Weights of a small GPT-style language model, trained from scratch on English Wikipedia: 12.1M parameters, untied embeddings.
MLP neurons of a small language model. Each row is named by its layer, matrix (gate and up: input weights; down: output weights) and neuron, and shows model dimensions 32-223. Each number is 128 + 24 x the weight over its row's rms, rounded and kept within 0 to 255. Numbers have three digits each. A neuron's up and down rows have the sign that makes its largest values positive.
After each neuron's rows, "fires before" lists the tokens most often just after its 100 highest values on Wikipedia text that the model never trained on.

L4.gate444:119135096149123131170113157129096158138098137104099121112178067146115142135109114097122123136154173145117102115151086139159139116171149132110118129120117105162175122104133136119102135085108102138157129117153135135189111167133103129094127126135131108150124113121111100108142158135126143107136137109113149166112129155132081140151078156148127114146081130137138134114142109115154118165094138137091150119148082134106109109150115152112098128154165077199116138123140107159140105121176099120132134107124158103073176109143147142127113124109124145127136138132160142133198124112130142123
L4.up444:126168129134110162130113128124105107158120128127134083133146132140091115118107146105120074127095141156128084138138132143093083138122143107122139132105116110161057091120047106119144116148139145143161133141112144094139100144135174149132092131114145107109169146105157169133133117088121126136129113117152142131106132153133127142151129157136108089147098111095127141130111156105141121121110084145167111152133143136114103123133170114107130161089156103065131119119127128164117082179111128155125177135186127127093097156108111122129147071146076167117142129124101122131127108141128153114
L4.down444:174119124164129114104126144178068113121113101088094122103101153141131084170128090184131132139147141130136145119096086115056152154172120111118106118173101131147156146101136172112127083123118117122114116095146127129124122105189168105136098116137080161129135103120145127107152135114101144131135117163097142120128121121119136146093137144127087105127080120145141167121070132125124115105126140080117108146113109100118129148115118153100096152151116146118147151132143140110134091132171120115112128148141099146121072194135176145106114105070116101127165123134131106146157131145145172138
fires before: "9", "0", "1", " |", "8"

L7.gate25:135117084135147112123119143135122132112145162142131141091135088124137147104140098149092131137112123098110123136147138127116154085101153082128131139118162091140204074102140141145122124123133090128137126100133093108124119102161120070141117160147126091174201118129111113121091145171133112130117152145115154112106152121142085162147176161161122139135108120129114124123183144140111121178129135156077111123192154112126132130125099102108084138135124145119164136141113147113146082096120138165126117170114135121121121164114109174136123162124131165117150160103112132127174109122153090095
L7.up25:155085117126148150175148139133106114108129171121101140127125137104106136112149129111157153121115124124111089102156129095137150138119125125130087112094153103100138167116112121138138133166131133140145093147155100128128127079146125083142063165113140130100081150148158121119136148113131105138156085124084137128127147154125130128160141098126129133111144137137137138111171112158155117131193138117078102157101127164152108159131116161103141107126088158125147105123170138124153094128163150176146117135118158152122122164107118147107135185156164087074108158110122101114112089151138122097
L7.down25:121128151141144133132129105113141128177137136106122099137138168100146130143132123110164136067110143116099143125150135133139081162131091132139148128142124102135118177118118107146118117124105139102118155142091114137133136119084154151072147174122125141107064131125114105115120200103158110128152141114119158160155140159097135118135117096118120137154124124145155161143147111138141092144165140139139154125113128127127145142147185124144150113063070139124123123120142140141091129155117127103110144132130089137146125100131166108133118173150139071134147118162164144119095109139146155157
fires before: "9", "8", "7", "6", "3"

L6.gate94:137126158127130146111189172104129132124113109137172124040179086144102116145141132135113135112101068139137164140111067160097146103100130160115115141137106132135140071150160082086124132114120139140147131108090121129065127104135124144114126145145108104100125129129071122141129113134174111137111107164146100140129170092160154169147138140135140145123102124110120159158169142120098083115120130145114105132145142113114152115155167118137111114106154153163100148148156119132192175100104124123115148122116107087137141109114154109126121117124134156179115122124174142128173130116112117123
L6.up94:124118159158097172158150141119133133159141073132118134098164096148059111129165136091128147122118094155145165112114094129142114157093128143138096134144114110130103069130160105124139124125096158138131123116127162117065143118113174181115084151140086118123144115143099122125125116114135144130054129131140101161154176153120152111156145111115121110129116108097115126145142139142123135129129123124122123121103150081113130081124184094144143129092105104110072136148121104114104139153084144125125097142085088102173142132102176134131150137103154133128131118089175110143142117134156091107
L6.down94:148135104152129098158103105160122101127142138154136152194109105166129134105114102103139117141139161115133137106137154107135124129132124112114153114114136126096104193130100167148122122156146115097112110117116135082162144172131147119118158107096154139127171112123163123119109118092101145111139160113122146124109091148115119085104110095113129128117156106115157101135094148141160162115138136085147156116128152110150133120129118112145177181125115121102137109114091134135060122148168129126131102127142152170106094142142110131089147127093114110085134112113099127121077116122136130137
fires before: " ", "2", " |", "\n", "0", "1"

L4.gate225:120123127134132170106157076134154153147119121107054125125100153095147136120126161189115168130164116114125125130161111133158129146135103123146056127149133107113137100114120095095152131129128166149163112120134094142103124144132117160131151131123114102146129104084117155125121157153153113130112119121125110127117112150119091130131141144127099156086134132116137135123143116111110111078110137141133148131096108122114127137146111101145127141122078062149097137132159123144089116130108112153150114164084138134097119132127121107139128121164129158113137118163071155131099146129124087079
L4.up225:126170136093130143141108115162129115144164124144103100168104127113112103126156175084149155125176116119112090113119111085171120122138112147108124122178099100133122138122113155121128128120085124108101073120160123152126128114143155123145110140105126125133108089147164137093107132158115179107108091136136120166160152093070154105118123100126157093125131128089120143106118132155078124135086105127145144175121125128121096103154119198118073120135102099103074138120086144144113119150103167126115135128126118105141128147117128173124137083114148127074141134133111141149104114166143095138
L4.down225:065110154147155119103100160117129129137103177137183118121132089153126153129114093112104083135096142130130127073139167137098129113105155114099182129111123137149148146121129141129101138146128098098104142109102141100124091142154121124115121145134107133116144151164108092141142119125108115121159157119136172144110120134120116133103093090128144104150119062170133114131103107113142143172124114134137104134158141113147109120108163143112119145152148183147180157140101120121174137115119140096147164100144133131154138118130157107094125159095136131156114154101126106112145128122112144187
fires before: " |", "==", "s", " of", " \"", ":"

L4.gate235:131120138148121134132113125145116141140120139129102139140140127127173146066097089140107129151124095129229108160130119147123129085136131145118121179161163125101172129155097127138116117148145105161168131120132103119185146175130118118118149118211156118169140139124133125138159175131121147134141113130079112147091119149092159135139118134152106139126150141137112195038185108144129122135140113155107137111122126101093136153136122134124158134085136079148145117126135171161124141119183122131134137115108130114116135150103110135118107133119088118140129151132157164128103120170118114123
L4.up235:119155135135118105140130121143114140125134116124132106103112110136137142190121114119143117082088107113117121146118112130106123117111122123148145094073144135126063115128136137088128135172156152139140163177132145116164108154133124135090109130137139140188113125150137111201135102109121135127149141160081128144134144132125069105124137166128131160121136158132150103131137067155090133135131152154124109127121142125140130078046148116133099145136119147119137146102142095132123152140191143122100138156149115129129122070153154142120135146149086167117123124111111107145158119119117194146
L4.down235:093124112135135122125132131187095110123127164167146116128104141139101114121120154175126145134136114121105164143152092201137160118126175123155117142076109116139134161123107146067169090146112125129156127091147166110161097154073168149111151089129130091102142137148124153140137145111113126115095136157144115088096127096151086164106164097131139104079111129114132111111099126135107094140128083097134136095159140129144142136102138130148119161146097153119102139171145110125120143117129132097121108104103148118120111107113164144097149134079168122168146129110128099111121115173129124118
fires before: "1", "2", "0", "8", "9"

L7.gate28:130186163107087135137138110164119135156121127119137143092109148158094129105082096130134127149132125095141136120125108122096132123139125133111137133121165169158113151157106137156123145144050110107139151159121132125179058138114095154118133077150137115108122124116161096120148154128131147121118120128120111129174092088095078134131127120134174150143105116144084082159147121108153129124125106120127133082135102180123131117078169105134135148133182092162111111119161156080119154145147107097128120097088130130136106126164126122164092125140163134143123126154094152121114165137102095170
L7.up28:147131101099143137111106129115122103123164110084078166128121069127191162137160148101143112080107125153100144092088115090120139146152139098114126149112134101116185173124113131094093140173156116104108183099124090118104159130134141124134103117154106146141140104121098098118132124152137120134124138106110140115111102118106140132129123117157128149133126153126084119153118088153145133124145138139112155136138154132115113122137141168129159124131109120124151125142185145122136133134105129131132111146122086162122158107090110124133116117188096145160159102181167150096127118140124167141
L7.down28:213175153137101126107124116141155099103138132131131108157122143142104148112121138118117128095102124097128135158096150103144171155137120159127146119112114141159138138112142114133152154130110153135122145119158125124147078164139109090103139102128101114102134142124140137156102161135172100149123119133097148132139142132080119126113143107154139104134135140183106126146116121138120090110117096126079086112159092100163136082127117128158145134097117142135143121145113114142194107118131104165087139124115099123142121130117091140188125153138126108160124107143112128169131157146127137184
fires before: "\n", " The", " In", " He"

L4.gate170:148146144145155119133132154095138109174142147117124099121120143120175112143145143124138097126132102129159176129110115166095167094133116045125137141137154170128118144165139060138141112101113149121100156055126124155089148131135116143124156116131115109147108141127110152132133161144145130104124118127077138145168143114142129150150152087102144143127136119108148121165141128123084125110117141119123097111132114167137128089146167117138136143136116176142117096185078135115159159126063126171126149156122121169145173155090103126126121094089135097124114138139131147127112102159101134114
L4.up170:157149090139120154131123132127113137131135112111125088150136131106139110127138166141134102143128125143121098093104107143129112200092123119146116114060138130134124138103186102109118121145118125125099108130169166180102153143187131180121107148158114113123123126107124157154140131133116073144123100093129142152124114131141128118130152110078163096122098167118127153177104129182099134113142124148130148117147098130141097091145158132149163083098101130142117134158112164172142150169062121119132133147134097110183134143132127125117131072110153145117116143118125140112097114195096121100
L4.down170:149136124137084121160076121185123164104142116107158128117136134150123132108148168157113143137107130123144081101137175104131131166110131200137138120104108151153139065114137192104067129153121113122123135155131168120152144161110149153128113122176108129117130099121153115122137113116115162124115119087126089155079092169141140136150130160096113114075123152127107144125079102157169127136141118105119152109147110114128122121137098106148151121137097148093130137141164088150124148138136134114139114154126157101091117103128155103117161127162100172123114137139150112110138147144132137139
fires before: " |", "\n", " and"

L4.gate307:135143081142170127136117147130141122146149157131139158150164121104110149159153109142118115148145157120149091103157135148121134115143110084132155140172113168128163108110149140174141137109126111152159145114131153139173087168125137147083132143153133107100136125107113163114087082122125113143128140147111133137106117129135152141167114194139109118127127130141113144095145140128126120109097080127117115143131116141090135118163134102125112138072151130079117169148132106111114132136115147130110124154130166148188107161119133114128129137130129188113126178130148154134160105112135136118
L4.up307:123142133139148125122117098102138130140138103131115076135107133104148131081101144133138102090109110159117147119122134107140104163101146127147137186154125103124107136071095145130128163096141133145145089123141128129178133104102122150124103108110146113160116140152131125134161102080140079109164113116134123123080131113061163138111135135107141161117083143140115113099110156155114114097099163120150134120142100137165114158167130162115110113201128129056125110098113197138141105142121148134131146078120140117133109110142153103106148124185083123127125140113133147144126122178121114147
L4.down307:150132142140141110127119117082129113107124133117154061139106187098159177105125142124154147126137135103112130098151141136134119143116144128162071099117107118163126156138132117112124110121109151109104138107137166136139135111114154119135118131147140145119089172170106112160119116120137159121144107109131098135083099078111113135136164154120126105134107085123097121092121111136173103081137145120119130145137132095151137124107167153086130116108141122107130147128101087125116100160137142138120123135087141145086092121122161093131165134138122103093139139135115128139082133122164113113
fires before: "9", "8", "0", "7", "5", "1"

L4.gate144:133145114134120131172158126138111129133150120084089101124106097067163177180099130137145114148089101125140136132123147132100097053154123152139121135093112132134097113111109151097117164120119184104157187160097125102105122166129146111150107126129169111133087110145138129126136135136144111087160094124112140101096130142091134144116087101182118143154105139131186082131124161105139131103073127156119151077116120140154178129106127123127149125110167100165151132095117124122079103114172109129141138130133134179078122109128127109141119177146145144161151138152103137139091108092133151140
L4.up144:139147085146129137141159094115104099125142099086090115118101105083142150194101125122138153132115125080144136123115133091108116095113137169116151137109114132153081147110090139108136145143109161105125199149140121144118115155106121125167096120145134133139088114106112105128125161129134119113151122108105109101094144153079178148115104096163142141142110115158164107156086115123102156091082117121141184087113158156143164137103112104146124146118158146143106072134097137134087142125167116089157102148150167194108137145135129123131139164123151178143152117159087138127106136109124112092
L4.down144:255063105109153151146153137119143149104121148108127129140111133119108141144116123106145133117140123126110131133141123111130181114152114144146152090119129126093126153127122137156118104144085108097136137116135105130110135150120098107083114132125084125116138131144138098112121143085114105154159145108101156144112169162139140123151078116143144122148127136135083105144098109164134140118145130100128102109153141127129146118102128127138112115039105104127158093145089124149164126138143155115128107137127155151168111140169127102134120121109111122109139116138144134099155111115122121108
fires before: "\n", " The", "ent", " He", " It", " In"

L4.gate132:139132125150137163144132137147133124133120100121099109159169130126179147094126107129093093144085107132093101148142105116110098108169148098145103165147110182112142117153170116113099118113154092175141127134110137109143154123120133119090139109141179127112142125147119137097137105156137141142114117106188141137102118114081088153112140122075129147133080158150133152135152164125110135128144147154121107151141122164087091111161150154118081108149146084119156121104134130141171106149158123126131110144116136102126130099070160122128106153160092117143114157120158141100099125122104114131
L4.up132:133126121182113119149135139142140141149128118125113128117159135151171149126157107121119111085110161124122174140136143141113095158096126123114100108117088110157125093112135118133123131103109118114138167167128153137158130108118138174122118103114131120125132152134161174149153147107121135133139139128087132157121131128129119114138150176188082050137115103121148144117122147085146136145129139148134107090112163114117116078080154102130188162139151125142136104120104145140074175151119141110131142135163128113092122087143131145163148078108098110138125106144164112135121070148146158132
L4.down132:168185100126129117096130178155102103161135135161101175146126148142110120135152155160103134114167131126126138117155091150122144089142115178157174138138108148132134151123124138127160118136108123125134154120130133092128118146111129120140118118134076120117127091145133175104110158163112122081118149156126105144137127109129098128107131111119155100142086126135164152075078095149106160127108107129164094144143184161141120146136112141137161166105125175127098112145169085124130142083122169145084119097149133147099096134129161118121149103115099113132147135124110113131088143122102128120
fires before: "0", "1", "2", " |", "–"

L6.gate341:138091111089097133113118157144088150099109145108164150096136065155144132133110086157103130126150139149120149145123104141129150148130128116058172106090127167088149135130105177126107137124125090103139174133116108133098123147125150097117136103143114107127143128162123115131174161108101125112177119142104133110135123135116151182118158120148138157193130122148138095120102116145176135153109126135139128096125127130151101137110147140133177148150186154134130169132123122124173148059184121125177138089104149162152077099147126111103119132106128173164123112130149086125134138102146146139
L6.up341:143077127073129150124127145157105153134151162097126156140097105148120180121103128141113152110157107180105143153077092169142148190127106168117118118100127131085131134110123166124085131126121143116126132161142094130111136130104154087125118097147095121119103146172127099113163160094096134148147114131107113120137103110164170108127195146141157113136107137128132115123099089123188124174107128129154131140144112122121101126138155158122142106155119198140129130156089133120147132110150153116122145075141131136152108126135107108108110077122132138149107121126126155120175140126164140107
L6.down341:175114157134151124117134102164120147145148133129101116152136107083133177094113185116096147116112101136135106134079114132122124169123082131135070162158113089142136107098132113100099152104153164118105116146100111104147122122111099125096106118123097158128097190128111147144130134146117099152129119142124094173132132129176123120147136137127160098107081117147117160108111126115132139170117157146145128147134100115081117085165164166124140134097081145143137109154140087135120106165101163186104148106122165123131122133113113143101085118153130085109123132103102138127142119130135103103
fires before: "2", "1", "\n", " The"

L4.gate155:123095137100097124126108190131116146136111131150115213137143142145196136111159110135135133108148123163121133101139102142140121102105135108091175126144157111138186150118129123137103107154105070153157113111156135140039126133162107109102152095114126115133137122092132109124129112113121126141098106110141131197181118117123137099160089139151154123121107128126124127059134124132097104155119080165123125156133105150092105124101105124127140150101129124120110117165137137189146177100111130116120123070107113111108146121117146142152142084114098113126132119141142111126110093093108119121
L4.up155:107136117159158145147128119117128120107144151101099128131144166127132137128145132095128131159144119096099126090115121136128126118169156143119167106174104115143163107107143118100163115119149138107162109138159114122149117185146107133087130149102131170106137117107069163136152122133137118124149144139119086140128161133175164107102123085136107144089106108132149100090125121104083161116103123094123166150092147169134131131104111140137092136120137145075119156125124110157087144105150112114147160172093097131087150145070099091153112158119153166175136075128122124137101138095110121123
L4.down155:022106106132137115100125139113138093167064125121155110081143176130136090112150116159129123160138125134152121117109157131136125146110173108127142149141103130130110121087162116156119155133146136114122123110148138139128093113176129140122154135117112098125140087126112151136131165124137106121139173123133113148110156165080082107135168098115143076121109129118142116158104133147119137111128107118126109125110145115104131151150100120163118108182113123137101126146104161126137161112124130149156133120086104161121113095160149144117125178125126139191093131115174171159116160141151143220
fires before: " |", " ", "1", "ist", "S"

L7.gate482:080080121131180138128149161125115139133119142127150138107143123159141131149112099142097124137083119122158135153101115128089157110147134115058175123090107152159140129160081128103135133141133101119131137127068154118115117107122075091156184136156153095134156169127110133160141127159144135132135129138107124113140102092128143215116160079106120163146113113131112113134155144086169123093118135151118127148124117158143109125107134132130148122134139169168127101114166158108198145114132129117140109109122156155145142121107095084131153137146121132134109096155098152152121121123103148122
L7.up482:111120127130176164137161143092147160167114130140118084151133124155133150152120132133077175134088120139146142171080126126073172108150122103086138124151160130164116139161099137117151121157128101133149118115097118104104124080116103119135177123160142117130154157135139138133128108128144130159131128113084127144132098122111130204084142077149135163155090144099119130137138135090165129078141125128162123156134132149120111126136133123114123113116129135166106084120156160124174136145116125111157124141130146133149127105092068126119142112140126106144117111135094176175135122129123160109
L7.down482:186190156160109186115135122095177137153146128126089103146176130156142145138140131150122144153139130149130138141082087125142139133122108130147097122151152130155161143108142132122153153123107106126162163111144097130144157093103141119127126085143114115120102107154113167081097087126117102123145171135110164149109135181124129142118090141143137120126131176121146124127136147120147102117119137134161135142153126107137170138119115125178117146050108104125111120150133121165078122175159111169150166136117095124136100115095099148116106098140162100158113089127138128100148123132154184159
fires before: ",", ".", "–", " as"

L3.gate227:144142182102138112130145112141151075121135135138115164168119120120091144140142153140153130133150101117136119094133120111102091106149136119120126107152138151129168154124096096121136151163110140119123101148107141114141134126144084140125153156142098127163119060120053117129101109153135088119100116187142115136180112125128126154143128090087171148090122115100154103115117141114100133126094112154127155152111168099163117135129116137101106137134120144111083149107170120101133119114079103146169143144143136138141140105134096101148102150087119137107156127155128157155104143145114092131
L3.up227:129141097109176087160125082101145131077123112079118124102128114121081100138139144166112106150144107147120112090116136136127111159134135153121148119146115152109124152128089133127145143121091138091101144144140119116110118141158100095106115151101131115136148103133114073147146132131096132122097136161145106097150171128127142120102116114094160119102084151117134103138107139160136180118089097187141153133134132081142092122138116158130133145148114119112076128142095108140136116159067155143161138174147127118159068142136119128138133117148146162139136104123163131142110140126127122131
L3.down227:212143078079183125100089130122104114120099149176119124138134136171132132132122125124107155115110137095110125107107133122122116154110134148122129125108099130123115126155143145101133133141120146053143130159122127136156108136117122108161118129132106112133141125133116152112115123131098144135127123145098128115114154131116101118066111131136136088129114164174118134130074091119123126097077094120169119111142094165127102114150166130101168162118151160171114122178137125132158147188108149132173167095115180119115150149154189117148134123175138139136153110122112105083118138128129129083
fires before: " |", "5", " b"

L6.gate93:120136160131126119135124176097112138173095092105125145100092140153176106098152113140154122155134139116135083123142120133118114116100155107096120163138148160164145125115133061116110137139111138163164141156083118100129155103126140150142138088113137074139140142163103104113120171187135089127123185161107133141101137109111102140129142143113104126159118124121108102126151118130155125138105130129145132149125126106140108159183158158125107130181110147115148121107156183174180088122132144184156167144133183138120091130118116111116150096172142108106166105118146142082135112108116108104
L6.up93:127118128143125131167134183112130105146077109084028127133091155125134097107164128136155149122119163144125079100126142146118118168125184141147091115118145141117142123119144096098131132141131153146126133132108109118109157093099154141117146112081147132173100107154136099144107127137140139136137148126100144149105135139154109090120132151132140143102162156094164122153085128141106120111128115111154161174119105127168131207155103156135132102164080104101102124108135117153146100118121111137126136163141123134114106148128108142125121147135135093089165127088140127133150136088135115107
L6.down93:056095108121146117161150145169126094099121153148120091139144092078067147157111132103123168107084137119140142115088145113147170151139131161149129093119101130102119115155158158110162129122159158119097148084127109119110127145140106125105136138141118160147112113117158172092122095105126147120129065128135128127141150131135158112084106103130147153084144118115170155123099127140041124102155145125108131145119107170117113120100084101133130114097127103121130130119109094101104113131121099108126123145113081130142137152124123128126124179133126108124117128106140104149115164127114123141
fires before: "2", "0", "1", "9", "5", "8"

L8.gate282:139119112079131116160139089152157097108123126136140143131104090140150159117133153137122124115139142093145092119143113105115126112123101131117199174162130178123134135124146139116148159160135119129070106115149140097122120159148069168138120146108128122154130110129117129108076103142123132133110106171106138126130126081078124155133104070083166140142118152102113129116131130101118072092157151179140145110143144163128153080143130164089144113146173128153089109116144167150168169117103073166127109109106133196146136110127130101114131126152116114112139153172096181152079116116130121178
L8.up282:153129137141116139143119152144122130144127084127137097139087154159115153126121159158093104121097128113104108115154109095146167161101112099139119136130145165117105121138130074112147164165148162098102114138103099126148111117119111161134100159145158140098162141141098128158134114061138144156103127098081138131137145120143122167111140113113166120135120155098121171114148133103166118089160110172148125087161083170124107090191188165101162128119144125103124128154121126170155183135098096113151142132145129147115128119140109080102154124171131160132155115129172115094151078102159110096
L8.down282:246129129163124132109132150119119159112131140146118103104106102167131100118095117166123123122158119129107142141124080100156097166122126141112126086122165081113144121136090129153111106106145102134125128143137082137109099126127155128088141119158155143095145127079082107117193124137137144148161137143136112141124100118110090128134121138134112113130128195143147114138142119144127157107119123097142121122115138110150153147162122094128113123179089110082166144129077118174149114106160146132137146138153124073123113133115127118129163138140159126153126135119116150156153135117124153134
fires before: ",", "\n", ".", " the", " to", "-"

L7.gate270:128091139135112115129131138128142156151108156147114151096169072124142128135133080134130116144132151145133131124119147085134137114114163053104138141137146161143195147125134120112133105137149131134114181098137149104109126137157112121108146120150096141145131092114122129179100136119159129128061138185127115164118109099119129139128163133162127144124130127160092104109132122114093125099104125152135164189104102104149107115123108108137098095119138123092159173138172128127110119112132105132133129121127148129128165113108122162127157104102128175142113141124106134143111070125109121128
L7.up270:099112092136156116122133117152137093150185131092097169146152112100160065136143102128153130141140096127176137148158105171100101120131158149108135128150165086161084137141136129109131129149114140127124121162116154134150156130099127144156141122122203129128089141135128134077142142155101127161112135126162138101126161143105118123127151124084129158114127119120144074116097126169127152109086136136133100105104159108092141130069113128152116136099126182128128148101114161097117136153127144118145131113142125132123151144129113147119130142116105107094111140100131123141106155116098104143
L7.down270:166109119163135154112158115129137108149152134148142154057159106062082106149106157141111135141115127088151092133157114194123143127106128132173146104131138125162125144101145112118121089170117196126115122186143157156125167110164133156112134118128115126098100111137148135157137136155131128159102119124119137111158198132139110110110148103107146141121126123121118156119098145138162131106131163151106106114111158073143137119120100101159138096125086133121105129089150154113133106147104100127118131102138094108118145139126114148124160112123138159160113155107082129126125115102109091164
fires before: "2", "1", "0", "3", "4"

L8.gate10:135131079139171107087100112100133150140153105133108107199120096110121136136111111144112169167110148134132160112161103110150150120186158115085114096157090129082147146145110125123143130127179097109158110125099123069149142130141072117101143146117151148140125152160139106164137138143142110118148153094095162126136126147135113121116102094132095134155110135082135140087156106141113123090091142108096116126107133132123085141176127134111085129152116156163138091134149131110111124111094119109137135189123155124147094135127144144127089152108139116119154135188140123128112125083168137071
L8.up10:142103162119119089109109131082143122117113109117116131116116078082121094099158104183119166131184111161143138126169182135098105133122148161081127131152093119109137151126141139129112101128132118123144071141131097098132151125140125151160140139098131136154142130143130107148132149155139101081133107128128129131141126109120125108133126109152094113155146118116131136098125113172113111123126104102154104147120103102163096143117123166126104119125121190128126091087157120103106115129150167136121131133110100127114118148142187151074135138102167148126140077102158107144101138087147135112
L8.down10:133136099150120124110154161129122111145111125176150114144127146165133145119129130064138135131115109105107134091130098136128113124112108120141118140153155110169109142098103129108124118134119115091103137116132125126130158159137107166080100121137140133115129103141129105129123144156199130151166106130116135162156153116127095129131110122089114187110106158123138159116148154098140125124160140145164116161107174163091116120138153135050146115052164116129151097092139097110171171120094081116141121135132122106122115114144140106133109088142096134167116139117136118167124188099144112140
fires before: " ", "8", "7", "0", "4"

L4.gate252:140138116092109124137084153143121132127166115132110162146115125080170154170112119175137155165157148147145123150162104106126142095172154069111161074161127137114174135149082126084096139116111130106164128127132110104109135125145150092086157123091110113134090118149126107135098093180136151093095129114069143128211132091111169125127113111080153147140119131117137127125162138129083125148137134135123169156139138115151146154137082134122083152121131127103122148129142146130120117088117118115099105102109136159153158092106173139112148124135126102103149112122140125135130098134119141132
L4.up252:108122120153111132109123134109143107131118119100137147151119136098131083133173112137152140137160112079139145098124132112144140110140127123094172131138137151113098133114174098129128083151144154111106180097119122120124157128143131152147131138131129136138137129155111136097102162177123126108121166136145124093175110126113123121081122096108147106097156111128141151116095166137125128112105121118082153093140172122101109137125075118149065150099121140123104072151071149133110115105051120144115132089122103095126115128127088132147124160140135139134144110142158152119061169090143115136
L4.down252:154119090140160096109136131135133102111113128141127116101140135118125136158146088138100124059139140114165108133090164159128165081088154123128133153090088125125129124108174124128143129157140103151143155147116110138141146119175099130118103121117102131121161097151136142129136150123102141107156137107127134143138142135102140122118096115145175139119101119113114161146147141119102118111132114116118142113133113140117040135132106139158121152122168086115129114156127116151135080095106069134140106111097132104099128114146150142148135098130124139130161112139172146156120186082161119144
fires before: " |", " ", "0", "1", "5"

L3.gate223:122193144118114142158128084144136185113178143122110148155119117088114134132142175123136157151139114142133132107136128090177146122128117140139088111184115114104113134155155154145153144129098134121098129124155071128071121087115098156128107154135136120132101072135143109126146157131113153130102115145120128122153150144112144078090127116109136098119169148123126153131114116135140134073080159131129110182099137113145143107148120164135069119115100121140078130101126126134118116173094144142089146112138134115159117179146126147097116137121118111103151133109083135166104109173160133138
L3.up223:128100152142105119123119143133169099164129101120075121130092182104124112125120152152130145175177133094117071114120122114169121168113087153154163105142140132109119150110100103134136135121134157088090120155147141129146124141112188111083123122125115154121123144093072139155123075156132119103130104126119122140123140132112137099159137133143130160130104125081121141122124139087102127101096130108152146105126126150093143151127127110117138142138062131129135118153122110128117109147070140113175153130098138153108144149154128141129127108143134124124126125182112181121110182118151115113
L3.down223:156120102126193137132125172121121117120106179127185139141167085138105136148104093121126098093079143150112140123081119152104137092142154124078113147113120131141174121113148093111129130163129093133130130121094149118141097152155072129169122125153112109128138111143132108099118164098125115123153150162160130110153111114110118159118123111078146110117103131153144105118106113131156126161158118146129128128166122131157123117088128150096155124105178174145112118108150144113159154123143139168120113096140131130156162108085122089092135151133127140146107124122160108115141091146094144137
fires before: "==", " a", " ==", " of"

L4.gate395:141141109149110184141119113118146106137099098103129092170160113145190157100092126170133137102108125121083135174121109104094099101190089111150117081131123133114170104136126102071124103104149098164118137145104138064157151158103125130086134138126155127077161133158135121158091129123118129138127143114111159132154102120114132157138115139116117126128105164129124152120162110107148148108146105102124120149132134163095091115145171139133058113089130149126149122093080152125118202157135122117120161097147136114139100134115114142124113098149086067144133154153135170135132116140125100129
L4.up395:130111140138114164137137115149115135153093126120104160139152136138164141113119108094131134028099140153068115134107111136138141099109097119120119204132140114146132118112106103115109117169119109138171129143135139152120132131098099146120156087137126142058137154137152145143158124121125126143147087130164158149089150126149142104098134126165096072134125114140148166143161138165109121163108124163121133119121119134138094086087136127143177124088144093099145115135137149150098133112197089112158126099149141129109155069135119114132143102118107060116133089111109078131119091128118139123
L4.down395:225126105162127141128126082197120096154098143149123137143154118129115131138132127175142167128130163129128161142104107151118109104170127161116155124104105153137099140160092119086134095142159113139157132130122103091129137106093126146120142123152102139149150090147160124122109144140102121125126122133134135074160143127151113118122130112104159135149078134135129169104087109139108113126137116117166149142137116164130137123155184157133120152081090133152093125148127123118158125108157114156131133136174128123159135097112129162143126107096159086096139101086094119163081128134106069145
fires before: "1", "2", " |", "3", "4"

L8.gate276:136090060158151106167132092138125114136099171136131096148106126126143163099132145135157148128151102098076096152114101117178116117096138151143115128151134136128158129142144156130135135106103141104111114100145135125081148139120120114057116132166107105108118159117144131147118138146137170108119096116114098127104097141109123144141099113172090169109140139093134187173160120154106103079112122098120136144111157152122144118138119135127087146125112169153110120123187135131132150142109139141146140181106106136108094134112155151093097125115102141118139093100120169110165090103120159127
L8.up276:139104122103133126140157124141136129149095139154134089117126126165097126140147148132127138130103112118064131156104076135121134179079136119129170104151142101155131074154116130106153116110145118120082126139129155163150153131139146124126102086126116097115150130124119095115091103100138118141107114131115078172117176125141164149100146092099147099168103120134142182144101082126137129170164140144145118064146140132108175087152134141115101156145099135178114133197129115111114123128083146124097153136144137119107124188126143160126138081171135119169156116136125144117150162145157118119
L8.down276:180130138109125121114107128115150137153166112107158140136102120147116115095111107185151138135132131157150144128126150093134100096158143146169125126110114129058131129118121108124087116148149144111132137117110143145115105121120142123120154151104124164117126132159142147093126118124161118129103103116139134109147124108129130150124109152125111121136123132117077095083113134121116129108131109144094155165107100127164137162157096155174134116094115121090125130115102140172108122126181137139143077147132129135190146089113147105099125162108173108122097128099115134140115126123120188138
fires before: "\n", ",", " "